config.toml
d_model = 160
attn_scale = 0.177
lr = 0.00206
warmup_steps = 400
schedule = "cos"
steps = 7197
MLP neurons of a small language model. Each row is named by its layer, matrix (up: input weights) and neuron, and shows model dimensions 16-111. Each number is 500 + 25 x the weight over its row's rms, rounded and kept within 0 to 999. Numbers have three digits each.
Before each neuron's rows, "fires after" lists the tokens most often just before its 100 highest values on Wikipedia text that the model never trained on; "fires on" lists the tokens most often at its 100 highest values on Wikipedia text that the model never trained on. A number after a token or word is its count.

fires after: " =" 29, "1" 8, ")" 5, ") =" 4, " (born " 4, ", " 4
fires on: "\n\n" 51, "1" 5, "-" 5, " April " 4, " March " 4
L3.up344:472520494485516519460525465548492514484556498457519455481532540511504516513503453500515545544462493506521487514503469496499522517516462502512528488503493536501474458477499489486498566506482526484509448516482486505532472476547460502528532484480540497514456501504507501534524519483496507507

fires after: "\n" 19, "2" 12, "1" 10, "5" 9, "3" 8, "4" 7
fires on: ":" 22, "|" 17, "." 15, " |" 6
L4.up152:469500490536527505510488434485521536491487554487509475464523525517483505494501516455489464479508463479547503515522503518506526506507481508492542507473515485516514493480495525501503471493551535543483483537489489464541498501505475550503522486493545494468488474485489507485501521534484527473

fires after: " ==" 23, " ===" 15, "===" 13, "==" 11, "." 8, "\n\n" 5
fires on: "\n" 68, " " 10, " (" 9, "; " 5, "H" 4
L4.up215:519431508538514476488457524521481499526476532494486460512511514488505476507505511470502447553504496482525491502546482511497547499487436509508478519476485508532524478506487511513520521473525478490503493471459459491509539527514522476462506513495533506437493499493497508508502493527502466494

fires after: "\n" 32, "2" 15, "| " 10, "1" 6, "15" 5, "|---|---|---|" 4
fires on: "| " 32, ":" 18, "\n" 10, "009" 4
L7.up40:492495475507540492490466476514536512476529534506518420491530508512509484510462532456525520513489482494553510529479479479471516470545486534536480514478523488490516499500460472449480497468546508525484499475489510509526526502462473508504500483478485515516477486481476489504451507529525516499

fires after: ", " 20, "-" 16, " September " 7, "2" 6, " February " 6, "1" 5
fires on: "1" 37, "2" 9, "6" 4, "26" 4
L7.up474:474454526519535504505463444503568535516464502508513428484479514513479457482493484449488484497458468520507528492506485509480518505486489503495517497500494535513511546473502501519506536507487477511456532533487514504541543531535480523459535497462503511483533527517518533533467496505523484477

fires after: " (born " 51, "1" 12, " (" 6, " " 5, ", " 4
fires on: "1" 75, "85" 5, "88" 4
L4.up176:506525496499538517445511445499473515521508477495458455535531494555489469514497507476471520508523456494529485490488485512467527522475479500487541519529537512512512470501502527518497526519507477526512484510504463531513510512524481497489547493491514470495522499510495487553491483501521479539

fires after: "\n" 44, "\n\n" 30, " indic" 5, "." 5
fires on: "A" 24, "  -" 11, " I" 10, "O" 9, "I" 8, "In" 8
L3.up90:466492494500523519489508521499474482481509480466490490467538506527541535490457463489469497542473491548501482472486496558483493473489483541485449495491529477542553509495523547496494471492475499498483480519543455528544553493543468530455485504468466501523484484528494500510475479516518506522

fires after: "\n\n" 26, " (born " 22, ")" 6, "\n" 5
fires on: "1" 34, "=" 18, "\n\n" 14, "-" 4
L3.up346:482509545483530501466503489516486514469550507484489478521547481540477479476459497449505506486519511497518490517493464468476523524531459482519474529500508536491530471475494508512494554476477497532468514493501467534516535488520486507523552528488542539470490507501490517536508503517544500522

fires after: "." 47, "\n" 36
fires on: " The" 58, " " 24, "The" 7, "-" 6
L4.up619:450476526507517501504497474514513492497521513521507475530551487503482507448482481477492476516502465494509489517525525547453526508486433529484511529481470517487517494444510516476527542475501486515500486495492436535498510512493482536519506519487490488502507486530508480503462489476520483456

fires after: "1" 59, "4" 10, "3" 8, "5" 7, "2" 6
fires on: ":" 48, "8" 36, "6" 6, "4" 4
L7.up232:495460507512547503482479497509546529498546501493507441523541546479501471497483509479510493487529453454515513559472528472514507514458485476489548524480464492505523514481521482465481519557487465508508506472490509512519519518478469503505486472492502480512526487484485463497444526488489522502

fires after: "." 58, "\n" 16
fires on: " " 20, " He" 14, " B" 12, " For" 8, " With" 5
L4.up417:468537510546507513487471506519475533509517501521496471468531479487531496492485496480464497480514492496467477479494504514453520464496453504465472532506483489499489453508519518507449522480519476452520476472510458528534530514496520520513488492511503515495525465499484509510477497569534508488

fires after: " un" 18, " dis" 16, " Ex" 8, " pre" 7, " re" 7
fires on: "p" 19, "l" 16, "pl" 10, "j" 6, "d" 5
L4.up326:502464523508484530503504510551541508509491534518509467527498477499515456484491479462532466524513486475544517551467493530571489507480479514473482520495532525483506506428498506479497515508490474533458521501485474471489546521531463509505511484473477492499525466472523519501520481507505468495

fires after: "." 43, "\"" 7
fires on: "\n\n" 90, "." 10
L3.up128:497498543486502493499505495495529478509495498511497478506521545521484511468471461462518476466513455467504506543493470506498529518469466543473552528507484495470544465464501476487474488476486468538484467500494464510507562549475515519461478477492483488481527486510510498529483476529536495495

fires after: "." 52, "\"" 6, "\"." 4
fires on: "\n\n" 100
L4.up306:506516556482494496496503498504545472496482502505495484519518534519490503465477475466525466494502457459486515544486470495496530531494468550456544523489482486465531485469502478472465499478505471522492457506505479493498554534497530492467460472468483486452528482507463479529496480517527505482

fires after: "1" 20, "2" 12, "6" 10, "4" 8, "3" 7, "7" 5
fires on: "," 77, ", " 12, "–" 8
L7.up13:485494524524514539492493516506526553469475547508507476501489450453512479453487536462505499531510444529530515476525492523485502492478484478443524490484478489506532512506513505508493484506566525500464474485493464518528566517530487494516523501518510525489513492499516510501524519513476528548

fires after: " in " 30, "ed in " 8, " of the " 8, " to" 4
fires on: "1" 55, " inter" 13, "2" 7, " eng" 6, " use" 4
L3.up230:459473491448483515505514502520464530499479541498508523511472499537555483534512444504509509497498457521535484559491518496470514500498503531454492472528486529462557492521508494489463522523490501534502515481492482500468504546491504524485480485490479506505532515517529504462492522442512489482

fires after: "| " 21, " | " 15, "; " 14, ", " 10, "- " 6
fires on: "1" 83, "it" 7, "es" 4
L7.up388:470512510501501525493497452521500550511482537519513475503486455506472459533493540501495530478500505498519505544472489530474467510492549478463503547455487544508478545482498500464509530508495491518493502560509482530485547515513517501510436485458514494516511538472478516482472503520494523507

fires after: " (" 34, " " 9, " In " 6, ", " 5, ": " 5
fires on: "2" 68, "1" 27
L3.up312:493456521477520506481516473508499552492488547483511464532524513558487472443508458469491457506526469476511508541495467520474504519485497502496513499506517528486563506522501468500470537489492488517475500500486478509475552563539491515507459477485469479488512516493517506524502480506521511506

fires after: " | " 42, " from " 13, "1" 11, "; " 4, ": " 4
fires on: "1" 58, "3" 12, "2" 8, "st" 4
L4.up24:477496506469537528443500457478535508509481537496509465493529522562513489468503519461477472490498436529530483546496486503458466495458462511496543507515497494460518509518496490497498506512486499494480496506517519536510508522531526500537529480506494487521499493488487512500491465488480514529

fires after: "\n\n" 40, "\n" 10, "004" 4
fires on: "===" 46, ":" 31, "–" 8, "\" (" 6, "-" 5
L3.up62:476472473515563503496446485528466501500527512500518486509537525485480495473491467476479428496534474470503503508550511545495489532518506545462529505499512503505511516521506510512507494454537480499465521540477467544489519524473498488456506531482482481515474508489507509504457441505553472480

fires after: "\n" 55
fires on: "- " 39, " " 19, "'s" 6, "ad" 6, "as" 4
L4.up362:508504518520502526461522466478493511508533528477530505460497518485487525471469537485521502470512496506474508528545523527507520521492479518474498515493504500420510495483470496512518510523555472470521496486458462500491502495545484527510539492498543484457449511474481486489498484507494506443

fires after: "1" 56, "," 14, "–" 6
fires on: "7" 20, "8" 17, "6" 14, "0" 11, "4" 7, ":" 6
L7.up152:526491546503516505541510499514534536526535496465522472508510489490500492489503532492505506477522474482517462513486482448469553529515485518491549516493439495489481537467467481468464507541472533518492511521518487503515532530478531494499466494477513438523515486486512480519493519469519503498

fires after: "\n\n" 35, " v" 7, "\n" 7, " Vol" 6, "| P" 5, "|" 4
fires on: "." 21, "|" 21, "| No." 6, ";" 6, "| P" 5
L4.up324:488522538523488499528507522483516518503476528499513459538442502526512516471488508459494470497508479473540509497528504516468535476522504492514475497483520493506509509489484480507451528506527474491480517545468475505563493510529489532476507469515511519496510494475481514504435531496531440545

fires after: "." 49, "\"" 6, "\"." 5, "s." 4
fires on: "\n\n" 97
L7.up476:475509536443516496463512481510538504495465487467488475501521513526497494478502485490494499469499451454512515513488474535500536520485465536463523523493489491490491492514499502513486528466539486489500474526477505485501509520511509528494500462469497446493501519494519494532534474501517490477

fires after: "." 35, "\"" 10, "\"." 6
fires on: "\n\n" 88
L4.up426:491528513486487496483478484504532450488474501545515507512533515504504513474502451472540467473501465449518535512504470502488540545497486494457552519486498499477527491472492468488480491487549490516497467490499452496494499547474531501484474473464471493462508486499477454529515484539495528470

fires after: "\n\n" 59, "\n" 31
fires on: "=" 31, "The" 28, "|" 16, " The" 6
L3.up339:464470494501519491489488514515487490494552515431519476523533514558473517502482472461498474503526474514540491532533552528516496500542443536469490511472465529439524499473522497477518530496503486518484502552442443516534503459497494488505487495506511492558479489496514489509475473500538517505

fires after: " ===" 16, "==" 14, " ==" 14, "| " 8, "4" 5
fires on: "\n" 54, "1" 13, "/" 5, "." 5
L4.up267:467479489505517512500440482490534501506466530524495469527514478533513488503511499467503507490506517468525509543521499517486517517491518514482487570456463536475530500505509443479514538521510472505482473472487510463491526485528485483473550473490520447516472481511480504489476470479499495512

fires after: "1" 97
fires on: "6" 18, "8" 17, "7" 12, "88" 10, "86" 8, "87" 7
L3.up208:508472533504548492472545487549537512520483513517486449489509526527491446477470543473499488501486461500528500518482473541505508523494465493480547460502536507499522505487502482486463465498481495536528517502474485519526504564521450472511475507500528463511503486481507472525498459484533472535

fires after: "." 60, "; " 5, "-" 4
fires on: "\"" 33, "1" 24, "2" 18, "com" 5, "”" 5
L4.up421:479484536504510498524514502489505533537497564537463461519504506491495496482479515448485494478473493510504520493521527499472548488448500538460493529496535492525511511489491499485484501470474485536476503479534486482508579549506550492486530491512483503434530534478518466527520510540492522482

fires after: "." 52, "\"" 6
fires on: "\n\n" 100
L4.up416:499509562455481495516503481486540462493482490482505495523509523512499523482485469483524471494524453448479503541488457500501508531491473570472551516474490479471520484468489488464489488470506489521480459505506472499486538523484545514482439485458476463461536492515462472520517499498512507492

fires after: "1" 19, " from " 18, " " 15, ", " 7, " (" 5
fires on: "1" 25, "7" 11, "4" 5, "6" 5, "8" 4
L4.up628:508532503507544556454469508486458557510471510499508491487533506549513529485486496463486472512438506474517481518526475478473521527511522468495555509533473508477509532514504491513473496469487453518489516482488500495520525486520454510491530473499522491487508525451466535542529490462561507483

fires after: "\n" 30, "\n\n" 21, "ia" 5
fires on: "| " 18, "A" 10, " | I" 9, "==A" 8, "O" 6, " \"A" 5
L7.up22:499503525478543498517498531482489487487535495515523477513528563502480501475484480464511461498492496499510537515504446524495536522509477506462516519488514508522527502506478518473530484461535457513498488514502446501502506510499516495484489439476487520490499509520492503556479516472490499512

fires after: " " 35, " | " 12, " of the " 6
fires on: "2" 43, "1" 15, "\n\n" 8, "5" 6, "4" 6, " " 5
L3.up457:476477508550480541553474511535488526507439588528527476504492522504511490469512485472502480466507480506537508512479497529458515498534506504466520514507450531470520531497494458489508525499494540507521505490463491472527562532536480507488498482507479475477479505458523509539489537473509472483

fires after: "." 32, "\n\n" 16, "\n" 5, "In " 5
fires on: "\"" 55, "2" 12, "====" 8, "”" 6, ")" 5, " |" 5
L4.up349:511496513533538532499467506490490549510461509558517477520542531501506440496499486479484477474498475497513509519490548491478532563498489502492481511510485500452568503496473496490495539507491488499511489469478461496531541497517528499487495539516493494497495486474487467498478508537511499494

fires after: " (born " 44, "In " 11, " in " 7, ", " 6, " April " 4
fires on: "1" 85, "," 12
L3.up625:487471513495573514488498459564503546486494479454486484443514492533441514478460475481495471526469459506529515486480502496475528485470481526520473502523494535493496500488523481524496548518508480515509478477486476554550556517555471525479538493471510487494507526473475530553457527517550512522